Weights of a small transformer language model.
Architecture: LayerNorm before each block, rotary positions, biases, attention and MLP in parallel.
Training: a variant of Adam for these matrices, 554M tokens.
MLP neurons of a small language model. Each row is named by its layer, matrix (up: input weights) and neuron, and shows model dimensions 64-319. Each number is 128 + 32 x the weight over its row's rms, rounded and kept within 0 to 255. Numbers have three digits each.
After each neuron's rows, "fires after" lists the tokens most often just before its 100 highest values on Wikipedia text that the model never trained on; "fires on" lists the tokens most often at its 100 highest values on Wikipedia text that the model never trained on.

L5.up159:075136115164111109109125128131145118187121044159099141176140117155203107143117209137130080109137131126121119130136145171198127092146114113119113115102131119097104077184129086134067177122131109147133118108113117157102172084125113138112113095152118158163108148123156120123141159170135170139139106131149163135136123110107128141089082123153166090117137167200139104174128139066169102128117062078119128134152153126071183076125135121135130175145154190161160162144099113168120126135078102103103120161148119155144053105123138135120114119146156145211115106134195099081088103112115080167167091141128116110169167168152157138144133199151135128146175151108128114097097056107071142155126137123134069094150058083069149168128148157134144109134072109140110080135161109094187136093118099
fires after: "-", "/", "(", "form", "T", " "
fires on: "e", "s", "a", "S", "i", "T"

L2.up17:154137115114151110083114126133172178202131111194092155106131148138175159111153067153153139109162159107052054167102113159089125151170160090077070158071141112128078094159161168136137092119144092107107098120134138136100107116098146129135100171104077142147114136120194096135098088156126106092098139118086171127133127124148134144142143113074105117134122134115112094162133073228154117087140128087098177128101078103133131167215127133143162059116082153139053130095068124103089138140147138150111141120133093203108153140128149164172184134103115126066115170128097196141124159136111132074172159144214178146190115134164134148169184136111155156142144119072109095159097173167133138136123152177101091143160152179114129177110145117081120072107102130159089146152135093108162083120083117
fires after: "\n\n", "=", "\n", " \"", "|"
fires on: "C", "L", "S", "th"

L2.up448:123146106096074095064168133110158185160141126255078083110123169088145176133119184148140120139137128111080165146158149134130168160140125101117130134145125113076135113129136119123116138111087072128160163146076106112124146129116142095142071151128069161167126141166172108132063174062179070132117101097165196131197089089108143192050162115099141119098138165139164182157129108145146146153135114123095114119121104153066146145117105141201115147138131111164119103119071123082101153154115121060147142067167143161121111157164110151133140188115115133085149180138130177115133128148141183074164125109123127098065165098086138124131157195123147083137140109153116098091083110098077120165141107106134083154207149071160106165145110125117152129066080107160125076149121122171092117102082056
fires after: "=", "|", " ("
fires on: "\n", " Loss"

L3.up271:135146091132035183102092124128136133086108084117134119110117072120150077124135078123115123086118112124125050078132167107151137127179147115188158106136129118114163180167152080228096155162140055124100072138143109150145143112149081122145138130108123140129175100167105112123108112142182096138172146133101165075110158182209150097120154131155137120086122080135130144110133127140116161104106131104094190112137138077153114115181165097132132102149141071180160097089094144095067117126137150120142112065171138161163120148135174114169121162109163138181109083062136103139167160194168141147145112159142159130165130066120123103079153099191150121146111160097139058185077150110097123166093138131079084211073144125133132190130098114158159151140142160097051086162109164112207135141123145
fires after: "\n\n", ",", " July", " January"
fires on: "=", " 2018", " 2022", " troops", " ="

L6.up635:101118121081125173153118106115097114152089165123159155149201055105192103101174138186147111114082112100134135097169121081106160122071114107104077062111090129103133173165126122119097080114108056139093117157132105122125157095155100139123087080138103092149116148175131116085122121140100154168141136136119155117122178146120128105163218123104164128092154120103090132111189195146119168121126169156072074120101148134169135101123125098127068071160151163155097169161131118104093148159100176109211090073134114178075160116131104129116131161174192170113159157107153142107148169137144120096159117131111167145178090148174139089116140095132189115137076106129163151187087153201118135167094127125154126131148111105156151173102057145185135126127131129079071110078133128070162174106108066
fires after: "\n\n", "History", " life", " career"
fires on: "=", ":"

L2.up417:164160118099103098150139111126155167133090092194084119098145162139173142162075140142079133081077152108122101136073086085161100167126102174121123177127098143128126045144139174182128130118089112128156134112080126116120088152138124119114075175094107153155108140116157122097089156135069100146088104141095173133183140108126103145161128088056107097149135105110131069155166104171162154131136121078089167129103094128085129115181188138160149080140091161159072146181076152059152176134114166074119101134175124110191109120100105119196148157066136098109088162135071123115116147161105104112097223118155125096121091111101122172167183131124138122161169172176127108155084101079074190136128152136092147071132131184140124138086130122134110106140105108140099115161108153120158115151043142
fires after: "=", " \"", "-", " dep"
fires on: "\n", "th"

L6.up462:135114106129169087137095103156151126155121080116080086115111140114173128080120108085154092082036129118120042172084076108114135164120113128096074202117147121141135156182123126128106132098157120126141107039102160186136099144147114153165149100124069184111161154124131151101115104124058160139139181137153149116188113117122104149157153171018097098127152126102137150185132188115100095079127161108087137124123159141136113131120102112119118058131135117130147146092118133157171157099124115112104093117082133173132156108157077115104100116166168142164095145099169117133173174108177152142120182091102168175166121100121122112149160087158094196135149160103104136121117146085083140229133130091166121088113121108147118116173100094176136107148099128095148148175157120124142117144143079
fires after: "|", "-", " |", " 18"
fires on: "-", " l", " j", " conv", " 100", "|"

L6.up238:125127140139122141135033112120079140170121144186107162131133146124126164127193131073102119111124135113145037081159128105147101102116115138153077176122139160122145187071182085152094078160115112148044097145144128178094139131101109147102132099114089113093089074115116085079143119107089089106186083122089107109153124168148091141127155158155139115173170140192173078153131144063122140112116114167115151084118142158069183185164123107094173106131144142157133133108104147163140150167137104111098053138131142136146136082114165043171142151139134126082133129153174086137116187144133172122107090135122194145131091126171118085168106101116157130166127133060103070127088176124097080145115110091112155151151073167134157150107153135128131156160144137158109136137119079156163086143147150
fires after: " =", "=", "ban", " ago", "nis"
fires on: "=", "s", "k", "ts", "nis"

L10.up116:118093091102157101106126112141206086164107122187080115112145132165149168189098150140128163121095132075079126169095116100222146122065150071113150167157144069091157152192159122137123129163136091194143099133140151105107144130158111109122047094156099171134166123105170136106081089161157152109114074134184102173075128127192124183122146114104118105123111159145103134157132105119074105054187142126142117109140132160130153173074106072146139153172138130121127148121068144162130116088103101120073116121155160087122105115139115099126109234169218152125095097128169096155106069103136184123131206110086103130167138117151139096127186133144118129135117149077118127107106106094077112171085189128108118136127119088179154136076104089160173158107152151161122162121070110119124098108098138
fires after: " \"", "\n\n", "-", "=", " (", " ap"
fires on: "H", "M", "T", "B", "L"

L8.up10:066159091086097109104111132138140172098132045096143072179142121165164123090178173130074126122152140091128107174151116156142140128161190151101126145081131197104205079115177104116114140146158132158114166182133126166094140108129141131098132117143112114131062194132077128116146073076151149146181138121183087127127148169111184076143152154114147125083127152161102162099185176135074074105093129077119131119085155216171107143073169148164145131115176061119113104083099174104119139139149143086149123131132115112126168127135076106177158144085142117146116149111144128115143127131104078115114110097139138123168113064100109094173206185182109150153111162098172085094080071141100102123117144100152128137123062165170166105099125150113117087105095117170065180166097094103133202132128110
fires after: " 0", " —", ",", "  ", "0", "3"
fires on: " |", "|", " and", "\n", " which"

L6.up458:134074129075113106039132119102214140114152168177108138168073117179094187114149208145132113133131152115128138086095151088110154132027180096110166114092157105176153060140154111120111141046085159132205135110138111061099074144171091134136110082164129124164083089176153173182065111123113099120141100116137177135093053180152155162129123151182125137123120171129128144148089083096135125132111124115135161068072153106125129111114161100114175083168160126113047115178056127127117082100130151093124088120168141147139119124125156091155158144103148126130122135170138151160120146125145108187088116178133154130091146111184141136103174122111161134097105137126113122130110117133104148146118121135160160148176116137140188114145162151122137110121150139108090163132141144149124138138088134
fires after: "-"
fires on: "-", "de", "De", ".", "we"

L5.up243:206187111056129097144152124131187206156099122131150132131147126071138127168143139139120048075122129114106089167087077103115169111102135150119073109087156165087151058177146169136097121131092148149159153162121120135152130057115122210164067120104085123164124102133135167105135136142113135176150118112158102156102141132118161115158128122083133046123115099089171123116125130136129085067140202130081137152108123196090078079168184107161152067155105144161118106132072161123117118189143124118109148165107120110129162098111161098157193065064153144194100084112142133100094140116126163084074132096184107108212145088171138152173133116132137075158128148199122109151118127117062083124130128173145162125098108119180096146123149125142159053154096147143178148128105113111123205162109086
fires after: ")", "io", "%"
fires on: " |", "form", " Cross", "ster"

L2.up551:173167122077126156096173129057128185141127162135102081119111078128163135129098141143119132073090136134035111110067098115126156187130149169141107160104123145129119159204137135169120159106090081087131112113161098043140125094104099118161158136085107180110112107134126085163120171175129157100133077122115178122143134096148149197167167125121165131155099105143134121193150143163130119103164145111101138117081130118109060138172088129105101082072103157169121136116097132099085167087165142107151124130153205139140116108133198113139153151154175107100080118132107127168163168152138213091135093162157138119184148132134139145130157151145122189153134163102158108160093122159139144173057120143052106144088170174112138119105111107133145087120079137158078072162141118061142112101104130
fires after: "\n", " (", "\"", " \""
fires on: ",", "2", "1", "3"

L6.up264:104125142127136146123082105146168158159162169122100133206134105105157097193173113107148148118126136169138083138116079131120117141117153132186163128135169060089120105078103123157131180135184069101122174144161142125156119129130081145135124123142091175131099143139154104156145027108120134143171093100147132158167171119123145117122119162098134099121127144143165139145086203135102126095113158085116111130127151146135105125115136106110185112144168141160125141095136133101137127092175166147133120149150125130090117071169119095171096122173137155112069145104145158091215191142129137158162149114145086142121134128163113097133071112147081103141123177100150085145191122150112073138180132136039117176112132059101130150154110141163107092083089096036122115067149139120110128140118037
fires after: "=", " ="
fires on: "=", " inv"

L8.up315:077181094060026110129094091088146103104146100120113159167177142140114090121148126153125071023108086046172141100165151118139126175118095117151139121152125143108126091122122083117121111122134119171098117055146150131084114079106153134145142138091083152141165160162140097201146110108162148107110140182097089123178122109138094077091093156137191131103130187120127076146117162138062097109088173046105106172121177178137149095125077127166106116094182072090124087123088125136133122171162178082100089131170142138149110100118070103167139119086138114161150176120151109125179118152136111125143158197164119153105139102128120141157152145143177118147094155090123132179131108121077100120083127121176152173099108123166160147115116102180064101120115095131107088093124110090137121125100051
fires after: "  ", " |", "A", "a"
fires on: " |", "|", "\n", ",", ".", " 6"

L5.up233:081135169071074125098122114107135165126127155147133182101128104098157124079107162092138117131175182110082127063146155135143127112098128145172079103115146113140107097173125102089109086142133088110117085113138098135151164104177144165236138104118061091168122169220129156134117177139146140117100130091060161118115125120075138122104110144115066135173126167083153101168132127125147149125111099155126215139143165160078084106091107083125071111137108109112063112111124153132142137140179107137163072080128152139116140132134103127119132149131160169139127138139182056088141111141133145136159105107148152053114151143200138172116146051163152160142154154108062176145044100117080149144136066133069049061182090131143203114144144125132100162148104115119159162090144110120174119161088109
fires after: " |", "=", "\n\n", "/", ")"
fires on: ".", " .", "M", " War"

L7.up304:133142090156138108136166099145144139150155104142100165107174140139125089151112113123099131112145105126100106153058151102124188134141132135091147148093134134167141159113128107150093105157130121106101109152141090166123130145148086161041079083152108145106166148119116175159103063082135168122118050106100147103160124124102166111104109177052120113101156192099110145093150117130124104069141136166114120165138168148183120093113133111153132149146132102110089164106154120118130095134157142138125105097092142139134158092215117142148120133128155095133058096172106174154120165118107101141113107108198129179162151057145095136105166090131171146176023182126152093124137134170158159168141129112139063153106159141164125177150100110094073157118105143078063129063098183121121208095100052
fires after: " p", " L", " 0", " St", " v", " 100"
fires on: ".", "'", " |"

L7.up384:122134148112147211138134131071149150130089178147121174140092079160130171111129180141084108146130117134032094187059149133186169129089173100162154166108097119156104041144139107164116241177130151139193072111115091106145132116166124124119133107116132171159139114134129114157122188128103065066107099137091124156153155109129138161128160110151148144135165167118121089073090150090147095126132060182142137149105088181147134207117117099148091096074210164175080143131138129113144123085091138087117118123137115103127141084112102139053161123098154072132144093202146126187118093135090084139069130134103136123080156124138128140152073113097172118079144195162157130132086075114119121075134160131137064127197080121110126121126099137147148097105118119146121138161198174112091173119098123
fires after: "'", "’", "x"
fires on: "s", "'", "yl"

L6.up499:125114126096095071188148125153123191134086110161100084130182079150172131118153167150115141123143098192135109170138096076167168121155109174075124149146146152108114107119185157156136088068194168171069174095081109099119107126110124186203130177122055138195133137164095141180074102102142102152159098119159156155193094186078111129133120182114172150154171122120117158087130174138143121138142107112166128131120085075111113127099168147128108112153124114176133098127077162162117091113143126141155089093128191122081134108142131103116155150109156123118182141104162080114053117101110128181140060091042137084135122148154131154083126178134107124075147109098112159143131111165080115151133142171103121119204110129177121142173120110183169100111142123143154177118148118148117118114097085
fires after: "-", ")", "  ", " Stadium"
fires on: "|", " (", " is", " |", ",", ";"

L2.up626:185136074137130083110154123115170203147071129129117120140135121075164178122124097157163128049120153106062136123097180118174103148086069134087128112151149120121111133143157114180102084133108127139146145119135123182124126094135071164152043174089094128167112170123149128137163112119077168153115088085091145110120114153143115172172150132030150096083148071100113061159157127159123155104116142066100193089082143117085129193216132151146196130127098147133085158161035112080151132142147112099151145156137148142145154141130207153200198149090158103105126119094166130170177142143089098124140178132159155095177149089094141109151194096159137180178140142146103102162097144078087123142047116122081113086146105144104127103116151123148157125117087146161161154181089148117140104144139119
fires after: ".", "\n", " \""
fires on: "\"", "m", "t"

L7.up247:107109096139099118129166114141127122190151123159101114118149140104131155163148116134135106181084083159112127146136128157169210145067119168161106134186116177130178113128182106142117197178117145110131117178125119129085093146123137127102091163126195125157077117116074136131176149095155099103148083167111179129117178110072132203145202126120121090103083143145123115078175158108180182114126173130114170142133116116172100118112132126112137166125151129125121176148100139076125099132115124141123102092135141111126149083133189119101083091057106144090069141182163101123128151118105187106053107061104144180090133104117167095153135109131166131133126124116156096170154127118143142060147162183103151075191098156147196180179147135151056116133129133100099072098138114101073138123129114
fires after: "'", " mut"
fires on: "s", "t", "ual", "-"

L3.up471:140118134113115142137220089059165137126131102195122142119163159068151170128165102151094135084184093143106067125099108115111194112143152178098102152110154107138166148126141154116108171146125172168107104151143100138147184062142125175168121128141192124139156118085108069130149091135128088148151092097115152137116132087136148100113108154128068190139148107091127131141123130105121124071108106121131071142069154181113127139075118087128078096115163114132131100103146141134116096139131051106110086119083144177125080105163127083096137175140155117102126074063054134165149093141130176083107122091136090068174121126163193123084143106154140120113100132114093187125128034113127080191124098142135085098141113126123108187143163163121094080116076173129193115166150134136117122164136114
fires after: " 2", " 3", " 4", " G", " 0", " 1"
fires on: " |", ".", "–", " GP", "-"

L7.up242:147213154124148142143071115130134153128128160124087115120168159117154073146129133105133110091126136099116161124135137107178137158090128142088057106107174097110108141125090132102093134146142138119140105151133102141103118099110123156110177201096137108089095131130127112142096130141109121159116075099096142151156124102129170129114141129119126132123111137183165125152108139096117131122133117174048088131167079158014156179163140121139064121120180082123147170136085140113110155134164089116087093182114133155130189084126164048162129089075132137134123115075144094183214064165143128088164130079129099107176103140155127161166118093153096180144167122096118098154117148113108097204165145090128087178235141165127135146113067132152138060124146164132114082160175132119094066129075130
fires after: "=", "-"
fires on: "=", " |"

L5.up258:089129088142125128113099132121087079155088143178157111126131182139084183150110161129165091159135194184126137104146092118151176114097107121104120159135105112133126087152144089155111134106111132106106128106118109088077139154182139135157094110141150137097094123164161134113123168118090089115125109205112120076127128160107111156083137118107144106138161170145101079132152097166138165081132205084091176107099128116136101132211147131162180133127100124128098122095119114135152187141131127077138040061119143179169130102086131113131183168082105097128122139169174141218101090125137109136118138146135200097124144121161100145210125170112128111177151145126109146056106115146109185083077163138145103089164121128134165128152090093143046171150070129177068148146132132085103146115098108
fires after: ".", "=", "-", ",", " where", " ("
fires on: "e", " he", "\n", " He", "y", " she"

L2.up588:175156061131095072147099131166137165132127157167086116091123136157152222120116067156150134101108181079106061126087107147177100160100092111121100106097162135131087093125111123123117103110130119083132139089109143148097138144138123076175038146111142106128078163189151103137102126091111109112095157121106181111124112116133131142112141144066129108103082122145138114176103089146126126121147157111126143100075085099060160150151109108174125142148110095113116121128118159149129171120142119055087158186136142134125150111130104109208139153116185127096059112145142110173181164172085142110184182075135133105175134075091144160157142115132161175132147145096117160179085134106103132132107093084118107143152150148152163155131153135144122132089113148221078153151144123054106076177095108
fires after: "=", "\n", "\n\n", " \"", " (", "."
fires on: "V", "L", "O", "U", "Rec", "E"

L13.up392:135159124150139121155150103167132157135133153124143099109121145084134124133095222133119086105089177216152147177119127129153121103103074128130096159093180116127140130111076144120140080128161111155107126062076107160107069148169140187116153121069116149137119169045114106105161166080062169148123102132160102134090122155095099079136113173108099135095151174130101167145133107127080108145120179148025147146109145158123094097134137092078085126233114124116172170089110152178144160165132203089103139150106131159109165143131134140066136132147107145130112111181117176123110110174099177102129130129093120072119121098109138162144124074160147121151144155112104160111127173124160191122111122148108136148173132108112157109155135127113130157105182155127182111104160122117167095051095183
fires after: " |", "\n", " was", " is", "|", "-"
fires on: " an", "|", " |", " October", " November", " January"

L5.up120:107170127137099172136095106107142124143090127123161155160150075097136097117100138178198146151074099126118099135118060103130142091115093104173073132145162074108163135125141101095080126158155145155092065154135162128101144117096082128104122124143100117152113070144070158134090105119139080070164156139112102127173160113194089145147161116065153143122133134156129128141101129113183136122156193139169111172120182108215147140180120095137107122143171129127111133111113137102165129136146166116099079103149153174152129115179115068147184111106086165073094153082160126140143131118118116149113124134138147094154116113126095105119145115159133138133081136180172067128112163182153149088016151144134082182120150162143151228126148156133149175069212121104113061051144182129110147123112147
fires after: "\n\n", "History"
fires on: "=", "e"

L2.up578:116147049142133094122110158143089160088129090104086152139183067151175161184170044120167099074148125089104117135164143106151108182098175129135104142117144095147118097107162128185139159125098175172108121176099107141100115094094114143128108126105037155115135126127186070102118165098163077151174146142116113032140126119183101193136157089061136198115092089130119080114127155154111160111144124108104153137138101154149093150127188114118121157151134110160109080195113098086117132114119143117145108113173170162145190124147118149163205131076134158120137153118119107114163097128107179112129153094101152088165125101156100143096113123136220151154175128118131123155117143161100150125056127143064115112172098086135086143157070097213123136113107135196087123114094113095153119149173160
fires after: ".", "-", "ram"
fires on: "\"", "ics", " career", "ination", "age"

L5.up324:134115136074083092123193130060143150104184152125126061099130093114086191190116155150110136126126120124107120121152121117160137064176165096061117097135070132176139159138126159129084135087162122106119092100122129142091129133117154097098114144165200071113146158112143094114152084101111122147147157137100196152150088118082156168070171111129145136167151104090114113125172159203169155081128123113168135107124110129081080113125141117174147103155152149138145063117111175126101130137157078146128118141153117124100128059144122102037097118149140114140107174090182104165143160144093105114120103102151183115192129143153151098187093114164110112109116133080153184108124128120080155181115142052106112131122046094161149107166124146155093149145142140123082127098162123058170180175132060
fires after: "ti", "ka"
fires on: "on", "ary", "ter", "ting", "ons", "ment"

L2.up430:102130074154125066087125124114150134148115128129122135182177142103133162118144129144135136083186145198074078101096108144136133171134184132157124097119147170145116039119172145218114121095121076117162144094100109149147120142142113137119087124079115096145142179105191109120104082114112109168143094129143104133180162140203124152104115103087118110159153040102125068113165136116137221115150129108096165059137088128161131126140152129132127120137130159199087115142087124161135114180143142115115167135094138182144176097106146099169160111183110113149108165153094152128136146131138178146129205123173154170156057125095105153110170148137173116149127145107165120209110130100064152154142110181154114079163154155128099120113115123138126098155083132160109148150114091060133123123110098
fires after: ".", "-", "–", " |", "="
fires on: "\"", "e", "s", "92", "="

L5.up560:161163106171108116096152105054155144139170077220060101098129132168137154114170148157177180111185112130143152152125125023102185111128208148140148090148130144171150092133121142142115141105153157160108127177152107123109140104172108156130098105112154163167183115116133184182105108080105125164140150094139180173170116081126132108071157121193129140130150118127129159136069137118091169125130110132091117144153103081121147164089182075165115066163093073160131078165080108106129095132152078126104182112118128115140141132118123102136158114124157142151180075171122084168088109137132122069117090057087091128106156163178155137117142169163160086079121101114119169118132082073149047154185159176145134160180115083173102129139129171166122094105161159123131078078136121152110125076075122
fires after: "-", "  ", " Team", " |"
fires on: "|", ";", " |"

L8.up135:143110124078077113165133091163146139190163167155103153104114137106152176127159099134196061075096115155144172129166102063108140177143145153130099090133113186106228133130178118128117171159116079121056123181159128108101149132130161136145094158163179125132127094152165137170131101102156037116186117106108154153157146135109133124144142125079157125102135136137135072214194094138125112114196104129122101145095150102095135141153134130116110120137098134147194122109099153154103127101147107073100078099132149134223135073094097125164107149103134138082079121117128125134121077195126118084117149155139166146095153120158148139180147100124101109149108122112108146094109150097121098152119135128110152092130063078154154112081067157164103117157111139149086112125161112073114114139096119
fires after: " United", "United", "S", " Azerbaijan", "pin", "'"
fires on: " States", "i", "ian", ".", "s", "e"

L6.up60:112108094145124129032127121085191080135145127157071123105112067109104187121064107116133144104078141159058139114124109147114123108162149155097094151138125074084112076102233144177103145109164113083122078095135152213125124163149097111094103119134144079150177168118150130165111117106077120129169132101120209057135185213092190209112126140166132104140112125167052157165081124164092103102167159156078136151134176118122147125132137120165083076125148106122098146146125109101089131159118171125138154123147158158166091185135096089124166119068160113103126168141167105230168130110138130158077075141143173165156128160127119125136158097128137148144133100114134099119104132141076117154100101140171152122155175131148113097168069128103066096157090110113087067192081168119180116158099094
fires after: ".", "  ", " because", "-", "=", ","
fires on: " This", ":", "|", " of"

L2.up432:171146109145125179112105102105150147103105050140157135132119134085123122155145088146114090108144080115114083113172085103116164141140144143123157123173099139147140099125094150134137161172144110158103091138144095160167194098151073150171159185137151166143142143139125111144152158107147095099198108121135208125128099133079137141091169136123075181104115124142131137095124157067118115119117108095139078106119129184137157111125167077146106098179123118124157109139179140133083116115109107092109097112137151109133117105113122118033116089173176088114188100052089106138154124102079162063170107119104094093163098116148164071142170140119126174096148178140125177074121127170108090160143134166084144099234137124144129125135158120172110073110107216092087122210136202153136107178150108
fires after: " 0", " 5", " 2", " 3", " 6", " 1"
fires on: ":", ";"

L5.up332:139072147139143142085114113139230173090120142126131141180150173189164122090166143153111135106122146150080108125160031109132156153102089134104081094108122147161124054096175055170077117154106131062100163125123172134137147085137118135150145130143120059152094147150081182156113113116054121146170116140146127113170160147120146115091131157079082190141144122098107157132058161167108116111103122169108118137172112117088095117130152136138134139147113101158116154138110177191150114142125155165102129065102135108109187152144130099162110190139122114100150134129165107100149145116140073106174135069092087107177125070158131167126146077122100154168127125141114141152098167151084105194155125120124182127092126166162193149132120157156096068152126111123076160108147154090128142095105065
fires after: "-", " |"
fires on: "-", " 15"

L3.up508:072140096097043083093155139085124151114112053167104087159117112087140150125104071119179144089130145128108060117197096131152148147127157155113172130124100159072166149076151124117127133082158124139171155124110079157115150107104136103151139162114139140129067156158115150122163122099162116099161154159093165113104071158121135118134154125107071172117204098100079083125112164120119192145127112102140117103186107159140086184120166124137135090191123133162101109128093141153095126128125159173187086093104129132094148122126099149120149094111172159158134137100145134162135149189170153122161217113112174094149093136134117146091164164118234110176109141140083068175127072197081115215136124144154110153097136127132138147134090110096142159131102124142104126094181106129157119207113169
fires after: " the", " this", "The", " his", " The"
fires on: " song", " death", " site", " piece", " day", " time"

L6.up360:130112107088172139079133157138122183097110086112088092106102063123153130126072201168114143142063123118122153145120130118170115133094170115163126153208098128128178085149147177183139147143152144114117077113107124119079108169177180109109101060114127137158164112120084111112108140080104077151148138124107103087169140127096132090089152132111158159096118105092125110095114109163107104116155163083141166135155213149154116135121137114138133195160128134143110129128151130181162136144105098080140129093212124124153121219139139125104151135117123128136174088121133060110138123095081107155145126128109130093180144106147066063138121095137109114133105154051213076117104124179097143053110172102068159143120122142113192116115127172125095098160170139114070132113152102111179126150121117
fires after: "ti", "si", "iro", " Seattle"
fires on: "on", " Marine"

L13.up337:166115125114131116104090117083112199098139079110141070107086085114144093134184142204099176100100135137142138107105141074120094147094127108076115134097146099086165102110153141142154131144164108130102106168131179119139130146130135079145113164097065233118124138138136093082175111164097126141175097109103114137138165156152123104115174130092110165150082094117102139105095124118176081106089139063046177137108168148118177197155094161215105100130177151198155106170070113101140174145125114068124087087080146205157171153120075146108124069170136131108123160143140115125108144201134152110135086128123091116120115143134090129144064170132136125173131133121175125089144163127127122144124168107127080132090083111159134153137163152168138120124105110096073086157145102096162148115103158
fires after: "=", " ="
fires on: "=", " =", ":"

L6.up345:117100132114083110146165119172115121129102086160116102063121096120187139151143107152153146100143123189121119140196064042183206117109107166171112147136111116047150117082162142154135087089178095085068080127169081142111133145158080181190129163133158134143084157152112199152095149109156122143167079131144170078132132110116127138110130130103107163101084166123112156138085144134138083150131116118131143080114111132153053128125123082140105169128160141092121121129141158087088107146162173153149129096035171161116109167151093120100109075095183156091122145139166153053104120183149154109120115151084211148121127095114151095130189132111132153099086100117106164096121171122086124220110169131145122136155140071140147119087087176197166153132122121098125141141131085172120147123132116
fires after: "\n\n", " %", "=", "\n", " 25"
fires on: "=", " |", "–"

L7.up589:073166110137124123074116122068095161141108132125116136197096147115130181134192152141153131127173115123120185104158097170173182139156111076160132143094103091186083079198170074124104154142100088126137128104167116128149129072084142141120186155111168147136154155124115141170144134144162137116119101117150141127166147147158191156105097140088131091111127155153117138144113110152156132097076126067105090109037115024133124179076150137126203060102108140172132145107131109113140126130127152100150116156190126145157089091078110053128167178152153113097169119130106167146108025106185084080098156153147093087141151158153120164144131150172136149110116153167073111169132139154123085147060130131163076102158128124148147086142130156126114105115096136183068039161114106115146096120180141
fires after: " (", "/", " \"", " ", " similar", "("
fires on: "a", "u", "s", " to", "ly", "b"

L6.up544:110113101141120068074129124104150103246080146168074164130096176121141165138192158174138184081104129113093148113136113160188189084068124126174169079138093123108081096147167111103088126099113130145130084136140108104171165123198166139158132149128166202142120077114136159188131122171086155081100107110168166130093100116090150145084145156126153114107152166137135134202097138121152084090105171120100096132033127147126133160100120090134138114155162076085090095119083128076139149134116124099106147125081128183188153083134122085135150125134139152112131096144157092155124144139101131127154111116141095127171102111139158097116139150053123099124101138125122157117115074124097113160093149153197036152148099105143133147142151093150132103144131096178132139138158096174184099191092120
fires after: "\n\n", "\n", "=", " (", " \""
fires on: "G", "L", "J", "K", "D", "F"